Weights of a small GPT-style language model, trained from scratch on English Wikipedia: width 576, 38.8M parameters.
MLP neurons of a small language model. Each row is named by its layer, matrix (up: input weights) and neuron, and shows model dimensions 128-255. Each number is 128 + 32 x the weight over its row's rms, rounded and kept within 0 to 255. Numbers have three digits each.
After each neuron's rows, "fires on" lists the tokens most often at its 100 highest values on Wikipedia text that the model never trained on.

L2.up642:137131137120061134051071103104109115161141149135119160110169097126151153179091122181201127158144181108062083092162115157164072145129128129129119134170125118111142091131185132135138149100152109161139165119151102121114102085119119127142077148138173131104046110149131132136132098077188148144077162110106112213143089096165103127121133156146078106156145152130083131111147112140113113158135
fires on: " D", " d", " wife", " Charles", " Th", " died"

L2.up1537:099101105115139128089101094098164121122135171098129186065108163094105140137140080142145141127097151057139111134107099157078129097126150146168147149131150112106178110172135128161177109073093114152067092065119120177082144113125106146121136108085113073143140142091101196143157065079176149218114145145142112118142148105112149104080088149114152090122113135156157189075161156106119141120073
fires on: " most", " more", " inst", " ch", " exp", " fl"

L2.up1092:133105100111117116096126102171117132057068121200141094101147120065144128143106133100143145094120124101150158111139143107105131136126130103052110166135183152164107117137115127120134124126134209152100096168195100142149104173116110177107218122113097150077116113187044122120095108124152112170141053095119114149139132137130089123149105193135056165132163168172097155133120161084096140171185
fires on: "im", " who", "sh", "em", " Sam", "ah"

L2.up2153:167070154093181106091135119101115181069109096127144124124117123201109142180133112169137151167101093088113117138118092045104100166207145101117155137181125173116137112147091131121174104132159175127080165135132131188241083169114120145085153099124103131152195145172128130137162129105119216175084094044117121106132102117143125116108105159091072119138101140057085092139127151156102105180127
fires on: " G", "ass", "z", "ft", "ott", "ert"

L2.up1890:123146129147107127105090101120147129112145139185128107131158128124120148137140111170173161133102188159149097127148111091175093053134119075123156098102149163135147110145175140138143113138183120089095161097106130141128074100099105136091127116098202167136102145132077179117117137135098166142116100123150080126099106154172127122020168138131091122126122083161116109125144112087176133084156
fires on: " American", " Australian", " European", " Japanese", " Canadian"

L2.up318:125117099057158133119099101136126120136154144127095149090150145116123114149150122204144157070171155066121116085145155137159125176127169129111156117161171084149133108114123136147122033126110181150127163120075105139157148135052141140138130096140116122127134127124129113062171054108164115173129131140172106157091157155116118107157086164069191123118136111120111091109150134192082108159080
fires on: " have", "'", " had", " got", "’", " br"

L2.up816:129102136127115155105063074084143118117144087105100180086067142150102077125183151166121114144136176088163107143138112141093117144126165102061154153132109096129122116133128109120153112153080137139040161101132122141171124079102092154157115207107068160135113121149103139101185055109082169121092089109155116117128112096111114126187100060143116118149109167118127119129119167134178140123078
fires on: " that", " because", ";", " than", " such"

L2.up77:063171139129116127133108130113095138135160089118153094096120145161127131119078136120116126143090120167039069122085118178092055080100134140152145169111088102149086178101156127111133080108106148139081130108138147165155121130118121151104132079082113066056178115107168115153126145086147078146110126132121140128126109133162087125077128130154163102139127093109099132134115179167108109128135
fires on: " |\n", " |\n\n"

L2.up1297:206079134138081129097127135117134118115238140056164116162110128206145072110101153212098125132111173112074150105130158141138084112093071143119115112168119113159096106100090098091143154188141126107108144134198162120157104150122105157057156168175095123150109084096148168130222142140135131133118089141151080122217148108160119164147150191080137128155102132036095123144131146199070104166118
fires on: "ak", "id", "ang", "ark", "ail"

L2.up1646:073143185082115146124171114121150124089136104119136103107119154109157131113148128157146162109099101088136068116129138032125101130118124122161136118143190125121129114138052152091128073188121060112152144160165119132168124122123130121117103104100163104148078192205094170171181113063156164161107078124106157139107130187131105083165093128083183091122070125119054132105111124107069147128099
fires on: "st", "nd", " first", "th", "rd", " second"

L2.up1377:164132117092157135125082115062170133145130080210157174148098149112117145189116131199129159158154115138087128107157146157157054118093086113071095136164080131084120115107132122177137058181129165135133083133113139096141063179065094154088133093128167113083179111116104139084161122074126135156156096069103132138108156124150130119172099129117162150195091147114109144158165154158127140161074
fires on: "J", "j", " Joseph", " Ma"

L2.up1508:088119144118071121063104099135132171141111129134115121100104087125126046123097143137174116065104196136145103179152111158122133127127140073131170133137126140129142144147154083139097153139070125132117083095159112167138152125101131118141117164136133157134065152160090176106136070129104140163147114144147185175121110077119167129093104141092113134151082118113120112148121099102201083185157
fires on: "ical", "ological", " economic", " social"

L2.up1317:108084160095123104132148148140103121098107133142086098187128118111148150093156165204195158132178106174119081084149137080173097154094181200108133099139178102110108123101168140087147137136147188145154131106154086141172116110044096150151126095095100050140114130170182133092130052174176116090132115141095106139129139120114180175132093112112124156119128102111069093089070126156150154165109
fires on: " G", "och", " L", " Ad", " of"

L2.up1202:116127138152147122109122142137121185081127116093142147117103128118184119088150124158135151112081136135136093185159047198126103131084104135163143174170084126131155091140148128149103197123157100172120171132116101089183131075093090098079168175146110103163132133130133173100137103137065059134104079104145118114129081102172136114122097121125108079115123151153102154101087141107095155163134
fires on: " is", " (", " are", " ="

L2.up1021:106116094117130125129146176168108161159080113151142147163152145142101138035110083099122166110160124128113159088103156105092126143121155120156192081061119186169119125149138158105079105087127105151154101089094113109121088109105145074090150126059150096046138129145173151130142101127145120133156190141103099120154148123090118126106116082124157044108144128179149164103115086130115106148048
fires on: " year", "9", "-year", "-w"

L2.up777:169114167118126100110081101089115086106123096090066134132124111130118140154137141172105120068154158138089123194120062165156137128046120108130113126099171120115070132123036118088145169108103176125116226123116121109107143131162123135113128116122136072102131136123121169122129136107130138141138099100126047108169106128135107073123187122084174075098162156149092131116143101104131118134147
fires on: " main", " central", "gu", " third", " primary", " second"

L2.up442:087171191159128083125091102139135153176197117113137096147114193125161171131113143085098109116138184156137102163142133115135153150104147157099150144139139137124178165162126078145118170136101161132135160087162077133140070159020093188128105139082078165121172089080153107093116062137154100146122092161150115144116122090086115085073145154110100150134125120124056107129080132149129122110096
fires on: " M", " contin", "m", " cur", " Om", "contin"

L2.up2240:140153122184203116134135126073129091100095205107091217153132161134188154104171138062131076099199210061120120187094084119071105104143090083117155098141167153154151138120151115065099102148098123119133089124130129108100147125118150175080132144097124103109190102121077096148123128174188119130111092120111106086115143116154079151110128123128131179116100148157101098129155135110116126080092
fires on: "6", " none", " with", "%", " ", " —"

L2.up182:139180141101128086147143130126132111134154160165134112078119187093134125149168108178125219117144102114219072085101042106124113122093153124053092138191124128124130143133146169143148156109162138167172201098155122192154114127056113202169155149085066073100152176161127171081126065114161131142157066078143076098185091025138132088161156126146100020191130122125099135117105116128137184134053
fires on: " Cl", "F", " Br", " F", "C"

L2.up964:144092051087112120152113114107139136115093153106146132118087108136074133106121080123126116112124128064134105065132105150109119124143120135103140137129119174138131159131101062124165154113105114117149101105133077123120147121138102116092141074081078090153169176149093204156128125135174129155109109058100181118123157098155087126094140118159126156130081147150078154072161095089118147185156
fires on: " Al", " El", " Am", " un", "amed", "em"

L2.up1605:078177173099076083164072136119126093153147173129151191130113094100094138136135117184242162184129115127076085102117155157149106098156155159118146134127155075053145086127105155100158183126115170106067115105185097126124091108133130153126164115129058048123073111147107124135094166151099114129113090131165120152153118136141129163085111149154133145220153087090089099111133186124132150093118
fires on: " Cl", "est", " Central", " Camp", " best", " July"

L2.up455:158114136107117130131122154131137170086109159123143139104146121167150151085101117173107196165143102119082123051124107051136099097114175123108114095052165123163123100141190089081145156122113100135149148100068106126176158120101094147165112088149118087144115129129167148164190184166149151147128138130111135121122158102159142106119071108086155166071132203099056141126101163167117140152078
fires on: "9", " in", "–", "8", " age"

L2.up512:057092112116136125139143122090100199148115135126144066172148159122089132121132106111167156173156102129087114137139124143156121126092166147137180110081098143163131118122140152166132174196120132062163149133091136133169145086128146169131131182131091145105098145155121112111135076098110107136084080143141148104143196106105138094124116101142120115108101191123122171140140126100132183121095
fires on: " and", " or", " &", " /", " +", "/"

L2.up135:097122110080086052113080124152141169096146059106093134128114113141158135094133141138114093054096144134139113090154117144144139118100137161152198083142071175128078143104107133167119144152081163121108167137134133185140119099113129143154113140111096084090154096125138120142128026088198107118100128123139172185157144084128065100144118109108070078074083098113071104144108097171081153126123
fires on: " L", " r", " R", ",", " W", " ."

L2.up152:125080123112119076143135092113142147145098132125101125145082142157114150166155111152128058151148076123089159181122041166122150133134179152150129112215102161079179139117166122162096152145131128164087158090070119144083120129137114100085124164094159124058106104082099162172143108165154153180096126169115130154126181106108157133162079155128123102165108169090109233095117132131081100187140
fires on: " w", "D", " th", " Th", " W", " D"

L2.up458:065162171146093154096129123104101108133085109137111131088159176106138105156079098162106086165106152166073100165142117081117103110172117152103113167132190104126079156130088102153179139147119130053120184126158123109191121091053105094133150150164103145077162079198145133086130139154124072114109153118148059100143113150221133097150139225143172137109063198114065131046064137082154116139164
fires on: " as", " Votes", " Congress", " House", "\n\n", " ("

L2.up275:108102141185079134191060130172141145112238110104130129112083136163115121117153118148139117146109151158112108109144159101099140137112158133120143134150205171103132162097138106185191166172170113121172145085214088100095096102175108134118118142132086118102122152159109150126067113119096064112111040106149110103119156145142128142064097094140125069142095133099104144130128154116133134092100
fires on: " en", " En", " or", "ren", " Gen", "yn"

L2.up1954:094133179145088123171146139145140142081133074098149073085115136165168059145159099130143104136123090134114170093158090138167117144092159185108167189164137113120055149138114077156165105165110165119145065105184143173155040077064124189110156058073109087119117149134204146138112178112125109152128135128142111133151171140154182090075097162123099161128134118042118130113087149144076083160091
fires on: ":", "-"

L2.up1169:175092155156118134134112088107136104160148169091091190133105103212163132105135149141133119122149085072074070178108191180107100095135109171091162139184088076141132184104149140156147084243123163080112149146147084080128166119082154135127154164105121123114101106137181136100144161162132074106121126158068151156135156137126131147130108094090119160056147152171102098101145129177047139139121
fires on: "ung", "ang", "ong", "eng", "ng"

L2.up2073:102110167134142111062114086128106098160179126148095144136108195146156103108063087142124114110110136110089102141124104088162115135108034121147117139147153111068173130170133086164175165146121128129133098132102105118113112138125126165168125122115141113133134168106101134129130170113095103137104127137166109068202089087179116091054109137124127084134115143137080141133131087106069148113171
fires on: " c", " C", " A", " San"

L2.up1825:136108132113183130150127142142177161159078175075115140107133097110111145178142125104150091123139127104117129124132148149155150117111138080142145123179128143093150131103170122117109155123062104109109087141151159136141095136053140205114172144162168149139188141200076123120160110130124110128050101104125129150120170092124134142119140146134170148119062144164092130166084064117194132130177
fires on: " War", " century", " world", " population", " (°", " World"

L2.up1104:095057131078129136061145151141105194133105081137122135185159173128134120162095143129118155117129109148151157125106054098145105128074046119078172122105099098044146132101063114156179150127167207092086089137137129117132148082151120126150108190127136138100111033153095097078184112111135083141107108136123096092165130140147179094136121132072126132205185149089094183133129141166115151196017
fires on: "K", "with", "ar", "-K", "ö", " Her"

L2.up906:065100205180140124086158142133097138128108140100070129106104145148173142132081104112157144136116108103091104111149125145132169087166080145148120121148169076093104143145177138128148042164059184102134130109170157119153070079085113125089137091175132132168066136120184094129121102139129137090081151147136090068200128131152092087103062122088088171097086129102099110129091134158127042163096
fires on: "|", " served", " for", " from", " and"

L2.up1100:099157085180147142133124100118138178119169158076119171185082180151070107124183103118115106168140171103086093099107114101108087117114131148104111107117107166143120149091155144107149114101155160097134152112074125154068140143112156109056093125118096061145197078110129146152115107113094107152139096106089187120103165128130119105097117116180105132144058091145117159128178143122144091158148
fires on: ";", "0", "1", "2", "3", " |\n"

L2.up1862:156147084129088169068067157103123125137163120154085107180112158077124114106183131128196121082147109100145131093142095110136053099077102104136173135132119110143077102151158128078147102161121162144191148105101135138133090150065155154123176101093152129076102105185148178066133077109144088106144135149116069138163149060100189108126186129080184155129103143134053151120082138132138136116115
fires on: ",", "(s", " of"

L2.up1980:161156242179153137112066106143173125089118127098142179165120123099087101143156155139159094137099135075128119184132145145142057103133114117144103116080137098123113134117126117134132096107128089130140151100130117164086097121145115179162144069156151121070128157120129102119152122074117083163169195110115079122174104080119107148093166131106141133158085131128106144114137124095140106105177
fires on: " can", " inc", " most", " may", " Some", "ym"

L2.up1754:124141102073091147116119110130097111117096158084146144205153055058101169108131122154109162089180176135156114186105083132107020059172189103118155139134098103156183146109176152126104124144142155124104086082146109093174142081099100142093132059112120072111223091179110132149143130133099171184114130146127135141094106146119141151055116138168082182189050119179130128138135165145132155176158
fires on: " be", " |\n", " but", " They", " are"

L2.up953:138117146119104128100114134120115134093052144107158160075130117138191150199105125099195201100155184169135084099138121159136152149077144154074157105076099105113115096135118159115137171095125133121117158077128113121133102112132118117112115148131144159149127153052132154091166117136124126136132147153118100132175179083201137075111105135137171208140156166149079098124157106113138085119138
fires on: " North", " South", " Port", " capital"

L2.up87:079100108214105153073090103112121163128107134120132157135082153113123159077170152125187165082182143086154170053140071185105122114133145155118208134128098114135120163122058149190153118130164157140107064062153094130136084064126131133163167093137147058084126104105166132118170128116163083159124158180140129113134125128130106128030117112059171117114125133086113174149136182133115099117093
fires on: "ch", ":", " Sw", "Sw", " Ta", "-h"

L2.up644:144129127070175120155159128109107120124105059145152131109072111146140158113105142148140134156079122126109140116147110130104125104185051111127156103114143140135158145113094061183113122146111157135130090124122138132140006154131125108050156212136110136077134125172104120136198149078141115158161127113114131172148139110189115097149124156107093151087101126141154164123131136144088132199113
fires on: "|", " player", " designer", " coach", " writer", "-"

L2.up782:104076145093170101123104113132106149113199146180059076090104154185179146134132125084110202162107113169149136206102161109150134100175083154121173154185173125063122124110122142111168158169141178106141145132124128149142169157094130132058146113096160117116142132104147121183198118136147098081157085156141092223140192106118070190134126151139125124151087179171100182135116074140134158181134
fires on: "op", "ip", "rop", "-p"

L2.up2289:139192170157211119164118095081140159123100149110092136165136107113103121122116130161155169134159101112116138121110102180121111087107097123125135123113142157178073146129133171137116094127152140106178166154071118146146062067142097123071137187144159156051106091123148142099128091093127124187094134064099144112106183110129164133134093106198121203071097155113150126110145142110144079136158
fires on: " and", " /", "ries", " languages", " music"

L2.up330:135150146137085090129147135121147139149097129156121103170147130134213151114205125105111143157094098133084160121121134109111099105161132113109153145197121128136080165105131107076147124111158102136151163090118150146182097111121127127088176138124107117088111109146188115130171113117144090120116129116073099126154110124185097146113166176123105162116164138129063144147065103134089074158089
fires on: " until", " Votes", " by", " served", " died", "\n\n"

L2.up845:115096152094115086151051123166121122098132151175110119139113165129149157095154097134128084107136136113141090199127137134078153105128178131173135099123130150082143199120131107117121086114118129112117138097124133078118127142091103104126188068149169118137169132114108145143122114163164145153039121131110081134129118091129166182149102161134119087161117158149092114144093088103191122127135
fires on: " pro", " New", " gu", " Grand", " dist", " ass"

L2.up1146:108157119152152082087126156141131140099117084154140116074088133093095124093117150107196184089127168145122135127146062046092123145118180153155152106100135121181099122109164103098122151143105104095131143113079144132130105070124116165136118132149113108155117158116114172179138067160130095121053112151123128142115187081126152103155135141168104179091152158139111138160077154082129156133115
fires on: " |", " −", " for", " +", " Total"

L2.up653:149111143101120114153093147107140173126170144158161144148072130091157171166122170173105077129125164143144110170125143112128085165098081147111157095171189094141171094115117100166128139142133174118024121131167081172095112163106114102086135124130110113177108132139096108134123098131147165172138117098077129122103157119136086086107092111104053105112143172139099186097126145124077115157143
fires on: "and", "ou", "ro", "ol", "ey"

L2.up914:113156132166154148128144076139154112138139104100098088067169088141113155127153135117191185133070081057152121175123065098145146123123163141085090129142145111089137151095117132124156139184081100143131109077130054186138158128065124140138129124105164104145103132184104142082112093126159140120114078092152099123123099100160154136102088173115110161142070083153094100146062104113148106146085
fires on: " T", " t", "-A", "-M", " have"

L2.up2135:127139082118113109104125101127096159127145139229121107088130180096179135136164103138152181097136096107199074092166153139055167136136196097134171107129088154168143125138147125136102180092125181112106041108143138174098076089107165122168131135114107088129114097131106081175097086158141158172101177160125119194135172105077136100102120100102175103175116145083110161134104138129182148163114
fires on: " their", "'s", "'", " Br", " Music", " Hot"

L2.up1843:150141103162117144154123097187160118144112144192108097128161149157140102125169121077235117158111114133138083141127107152118106147116155154201108122125129144034169134143220105109149111149118090092136101054139134128099087052099094100092126174166184093138079112097163146115114130157091096091106200149114094089115136143138168097154117173143142159186124127122107162118080097125164174194129
fires on: " O", " o", " My", " Again"

L2.up331:162106169177129149084104151127104212074154187072090163103116139144148117147135076128150110141087179186170142144142066113125102100103126244109113116081142051140136106114157088116111083192123144111091162125125129123158124134103141160155118140094089140111121072079157163123110108131118133098149112198086147147118242150121128075158176105070180171179150169124111146174150130152075127144163
fires on: " South", " North", " north", " Mid", "ak", " south"

L2.up440:125062128150136153094091140131134109159096104160064082121176093089075168148146116172117158204099119120142167124102160149087082101137132096112192141159173144168161165121173105170132096131112175048123111098130091169199159163115062139123156158118117139126087130145082117107080140104157148126125093092074107211129128110142108166130164146117094076131120214140140162121129127157089075152158
fires on: "um", "ly", "ro", "t", "ment"

L2.up1664:142148146201192055121073115143140103161159084134118095160142155136195102129169098151124133125127117159108138105163122159170099150102122156123170068145131127062160165160175082120158163170156147145142141100146098160111121104086101177137120201146141132141156144108112153139132105100088131079112159119122093117093095129152058117156111124151183125164122133030107129127118130177168080179087
fires on: " B", " O"

L2.up32:152131135090062091129129138155161166139095164107125099141153134199109123100072111119115132120113125065126053124134150101150098115115144139127145113187197063094134128091120140077089112151164117115171204088125139126076096156129106144103111109127103107104131131193109136163142112171081157107110121091130145161123089106097105170102128140106136186099152159141069145154105102156162135161161
fires on: "C", "CC", "ari", "li", ".C"

L2.up945:092103158196086114106119141144123213084091113135105081107132144163062142097172129099184142178144106109182143127086120163122148136115157137175136076142139138152118141138109135152121143171123126109104083117095131092151077122135137156108128086087135112054143104128153178136105102151060096112124114157106109134084208152146137092138116108164130121166139163144129100105181075096108115131131
fires on: "1", "–", "-C", "/", " (", "-M"

L2.up2022:168090099128111076104084044051114166132113159138133073085103140092146108155174100156144190146058139127107115147116142094100117130186134154165095121187124154160084122122199145107153111048086126120090144118168119137109158099110094107112162144094125122135101134140083201173129122178107116126136108135129110214149137111136112163131132102152087163160179193147104162130089120129153167167136
fires on: "ly", " than", "ity", "est", " only", "'t"

L2.up521:101139133123138176155130091095113111149088159128131153157079119096108067126168161116131167091156130134131070094141120162134092134118102132083151138086115137077130155129132164155143131112155117129125154142124040102140104114137145091149126172124118062144157119135079093178170078164102204164135084141085112123138185094149189104134085098038093074162110137127112118167125128095128214113109
fires on: " Mar", " Har", " Sur", " Bah", " mar"

L2.up623:155091158135170176155086116127111164069117132096098143131122181121148109111087116155130085117102111085170119113123089151090109074140119159129105179207133178154061148105188104103160079146146141135115144135161135141190083160118106112100160149138131186122118116161135128095144074102150129136104086118158128137155091135153139087131115078093153178126124113170110166126090173155077133128103
fires on: " before", ",", " without", " which", " when"

L2.up722:140088078107179103131137098106137176171131124082094105128096071183103149150141112138122184134175147021122189127150093138103133121129190162132117185119110198119122121142068125125150163104117143156119146139079095097222134121131125115131243127090118101143144133158116137119166072128152137157098158152098129178155149163125100108052069183119139103107093121114118161101138135188132163118108
fires on: " sp", " place", "ass", " sw", " dis", " head"

L2.up822:122134110147136137131163166102095100133055104115136161117111137161163162212132152131139167110131102158109100124117105120145122140123143170069120125179110089130105143119155108087089160148118162146090128100185116115152115142107122177136129177122119151014185070150122143091085124079096112135116095114090128122115111141104096130147125094102080110141138141119111138164155132160173134205101
fires on: " but", " '", " Y", " \"", " But", " The"

L2.up2255:116124154145146162175125075092123164111092132098099184127129130095207151136095100026130171136151115109158136170125140140077138112173133137190131151165129082153136163124091046126132061172132178090100116093096100096125142112151133126104183118109099142152154109118151077135106099125084105112087071202179117151120142116132132119171108124176115126133149149122126112158099088155170135153141
fires on: "|", " Website", "%", " pred"

L2.up457:143120152138182155138075123141135224112165110120079069147098122114072047146094116174183153103114114115166072127137158150147117121076152062164182138114146157155139161101104093160132125100134163065151124149145097142158147153128139153096168135141175161103080159127110238146131123141073083102104118113156091098123123093134128115066168108167199144137080158104124124140055063129137113140128
fires on: "ary", "ical", "ial", " &", "ological", "ic"

L2.up2149:094155161120167083076105127081100112103100149114117136179091121211082147157164127153188101122153123136116149126116122116151174157097141159093176105077103072080153127133161097138181146150101167095137141100143136160151080123070140222156111150150107101149086097126135162133145118124123103154107140104136122123132099128168164129122108147151103117177124123121131101122120109101063094139101
fires on: "O", ":", " E", "E", " C", " B"

L2.up977:157132159113118139168117093090169125129137101132150132154097182108141108164108133142074117051115190143118169098126133130109081089107107178160142112075146179120103106140110062125168086177077126171083161137096086151095131110160110184090141140167152131088094081081164098126150165099096119162135129099153097109167124083159149091126119170097169145113134142140131156105131128113143109126109
fires on: " which", ".", "6", " |", "2"

L2.up609:104116188130134112161128095136100112134091119093107104103052108129141124128150132113104154165149118100147102094174099086077146121155154088106115163162152139115203138136144114147126087097135126126112147122149135132200071176103092085023151085139090110132166147183123125068134106126137153204166114133123150116117155120174171101109087174047156186144092113158081207078121144115088166185105
fires on: "j", "J", " Pos", "S", "aj", " j"

L2.up2301:107157136157084137069118108099136109088056208084167122096116133089147126113119086093100133108146224125100148110113137123114146095121125091120112111106132091137136116101136117114107086079081128152107213089118161153153122110083125173094159084141121161094181105137122106112151157121105140119158060127137094109151114154125120155193134103106118073185131136133133128068118150117181057118110
fires on: " (", ")", "%", " |", " Division", " —"

L2.up1244:139070120141147086040084104144073205086108114128130103074106096179135123107144110122166135102091132120139143143134141045136148138178175162123101144112104165176076135144115097115131194139102098126127113145184098155175082105121149112109110099080120115145111126154167132115122152102113075154088088126182140193121110074185131152186108094124122147146079164081118156159116109105117112170132
fires on: "ed", "aged", "°", ",", " released", " sold"

L2.up1354:048122118084174076125105145142134144076167086120169123145096140138106128077133105093117133106080138080154175095127120091105109120119129121149209166128164168148082145143155110148140122143158128148138103113114127137185117106095145114098154085099049141080115134125143153093135137174178171183120100141205102123163149124141177086121148132087134100177135121136085159138087177105137167107170
fires on: "-", "==", " comp", "===", " sp"

L2.up176:108098114087141134089101087124099172200143112215122170166134183108149114101136139117085133169146120132108179129088120098087115123082101190096126156181092135110099157122109126113124164135096128113175197123152107128121137107139156146165169204125163085073150122129109138127188096135181136138087147097104163147135100164111141066114167078063077072200107133154119167170110046143150136147104
fires on: "as", "u", "in", "ar", " vice", " then"

L2.up195:102111135116147148107094135130130170135151128122140104133154127127167082118120129194185122079100140118100175146115039179072134101101137153143127136092103154128092136140110028134173092141079086130133158113159146187179106064149153158126158152187139138171149146114139115109103101081163116116102103087162123112153091058189126133158115184150165146093098140100111125132103131115129128103116
fires on: " (", " is", " before", " |\n", " called", ";"

L2.up1729:072078179186110167105111116127145129100088134102117127114091110132135137096090088176150145176121170162156201128131154176112170095115085189122143202117154151125073176163076075178198086207149132141125167111186070131208072106108129104099165104090127149054177109106143147066120156094161021129192082162122087120077107129201102156070110173110145115117106186121085114111137168160115128136115
fires on: "-", "mad", "\n\n", " el", " Chief"

L2.up2091:136117180120120115147141146137118155126078119152056087089086097137133207124112153151143157102099137138141150115130100121154102135141158174131124119130167074124096178128121108082189142131131124086089135116130107110159078157100119143074128125094152146130203116163148127082159127119103118156156097103104156127130139141138135111075092151090140136106114170089108128102086119144139114245144
fires on: "–", "-", "\n\n"

L2.up1893:177116131102126079173114133116161125128142113117159146101178127162139137102140118139173142154152112089095130111183071087126105141104108173143126093181151155122049125123084076154141143192098093128120107051101091108171141074112145161140168096119115076111159127173100167111113155083143087098164141114124119128103144037139108109131126112125057127156136136100133137202137121135116086172130
fires on: ",", " Charles", " Louis"

L2.up40:092077135199130154066105112195117125116082180099069104160096143172067146155081102107180137181147153075140163123112128158142130125103127142105100120096130181066154120139113146202176084145142165148048110104158149103149154097027131146133112177119098107141085121148143113057136163166142148126094158117114129120138160133153141187141083179074126116129092149121137105053152121158083122150149
fires on: "ac", " s", "op", "ap", "ip"

L2.up1693:145101060093143097083108124039104129110093150180147118154129080135160111148108135155142123090123130056088151103123088123078080131123129156108169139158158172160118152127081121097167181158114182116152165153205077151178087094161133160155199108146148157160153149119136133103179149143130091192134132139064176113166156106110097134169176069083091104084120151153126131144128110084066098146165
fires on: ":", "°", " :", "-up", "al"

L2.up361:146121161103160117098110107128120151118106155191090085141119127090152132146154093154134141096104143138167140090161115074100157130093115157163180131137112163150152132116090087103143167172134103127132146140180074156149135118158099168133126126146169085136097119131127126094113116083122066123126116148180109141141120132143096148120164100071131088108029114069075193163091062149175161158088
fires on: " H", "h", " the", "ad", " First", " W"

L2.up1201:149113128084126124116080166026083169141122185131137141156093155122150191129154113151132140088121195141130141123121050141112099095108176116105088143176085148094126137134096137154145180113151134107199137083118152091100130132146130105129125169143068089061179118108145145113185116162156128171120124246084162132125209098058144107070138146167138166104120168098109175073120171152138169130095
fires on: " K", "2", " Min", " l", " vac", " N"

L2.up1475:120108162163104041118069181155137160120104134160104124108124114119166172159095112170073100076124120149148069084164137065180103137081111092101120101083090149149120134122119169128168156103176143146109127134154116093167087086127107154175132143150142110118114131126105143189152123149095097157179180133094136133137142121131071122131170097184079189167081118127081140131162140161164180092085
fires on: "0", " •", "5", " /", " average"

L2.up1910:138127133161126099147107116102157150085188140095090101167090143146150126106100136169146136077087129179182124096148183105135083065089097076127163154176206118088114105132171146099168157075151143036141157163149074122142130140131116139171169157071172101071107113148101137097109101139095112110121121110105081123143133127153044096087103172080078119091148171117146156138115121158179231114138
fires on: "amp", "up", "if", "rop", "op", "ip"

L2.up701:149125145148122125148084107115149162151130125148152144161078095134175180155151106134159113136138151082079116092089187052114130110116122123122168195206144102176069120100105077064173092162087125127125117139189093153110097122142132118113140102119133135148098108144119107106167100080125170159101171103147117156184082099201106078062115107143170124121158169099128191140123087154132103165107
fires on: " Dor", "orn", "ond", " Mad", " killed", "ud"

L2.up1792:078091161083148105086102115172073151103093110123136145090089133156153085143151164173120164168139112077144154119142066157098147106128117129117145175146121062169092115125099091190178160157089176183073111127178124123171110120089143107104134131150107140105149120097147157096095091066123100213092146147111081156162114142140170099105094117071137103100069109117163224043151125087125158128154
fires on: " be", " st", "-", "-m", "-M", " been"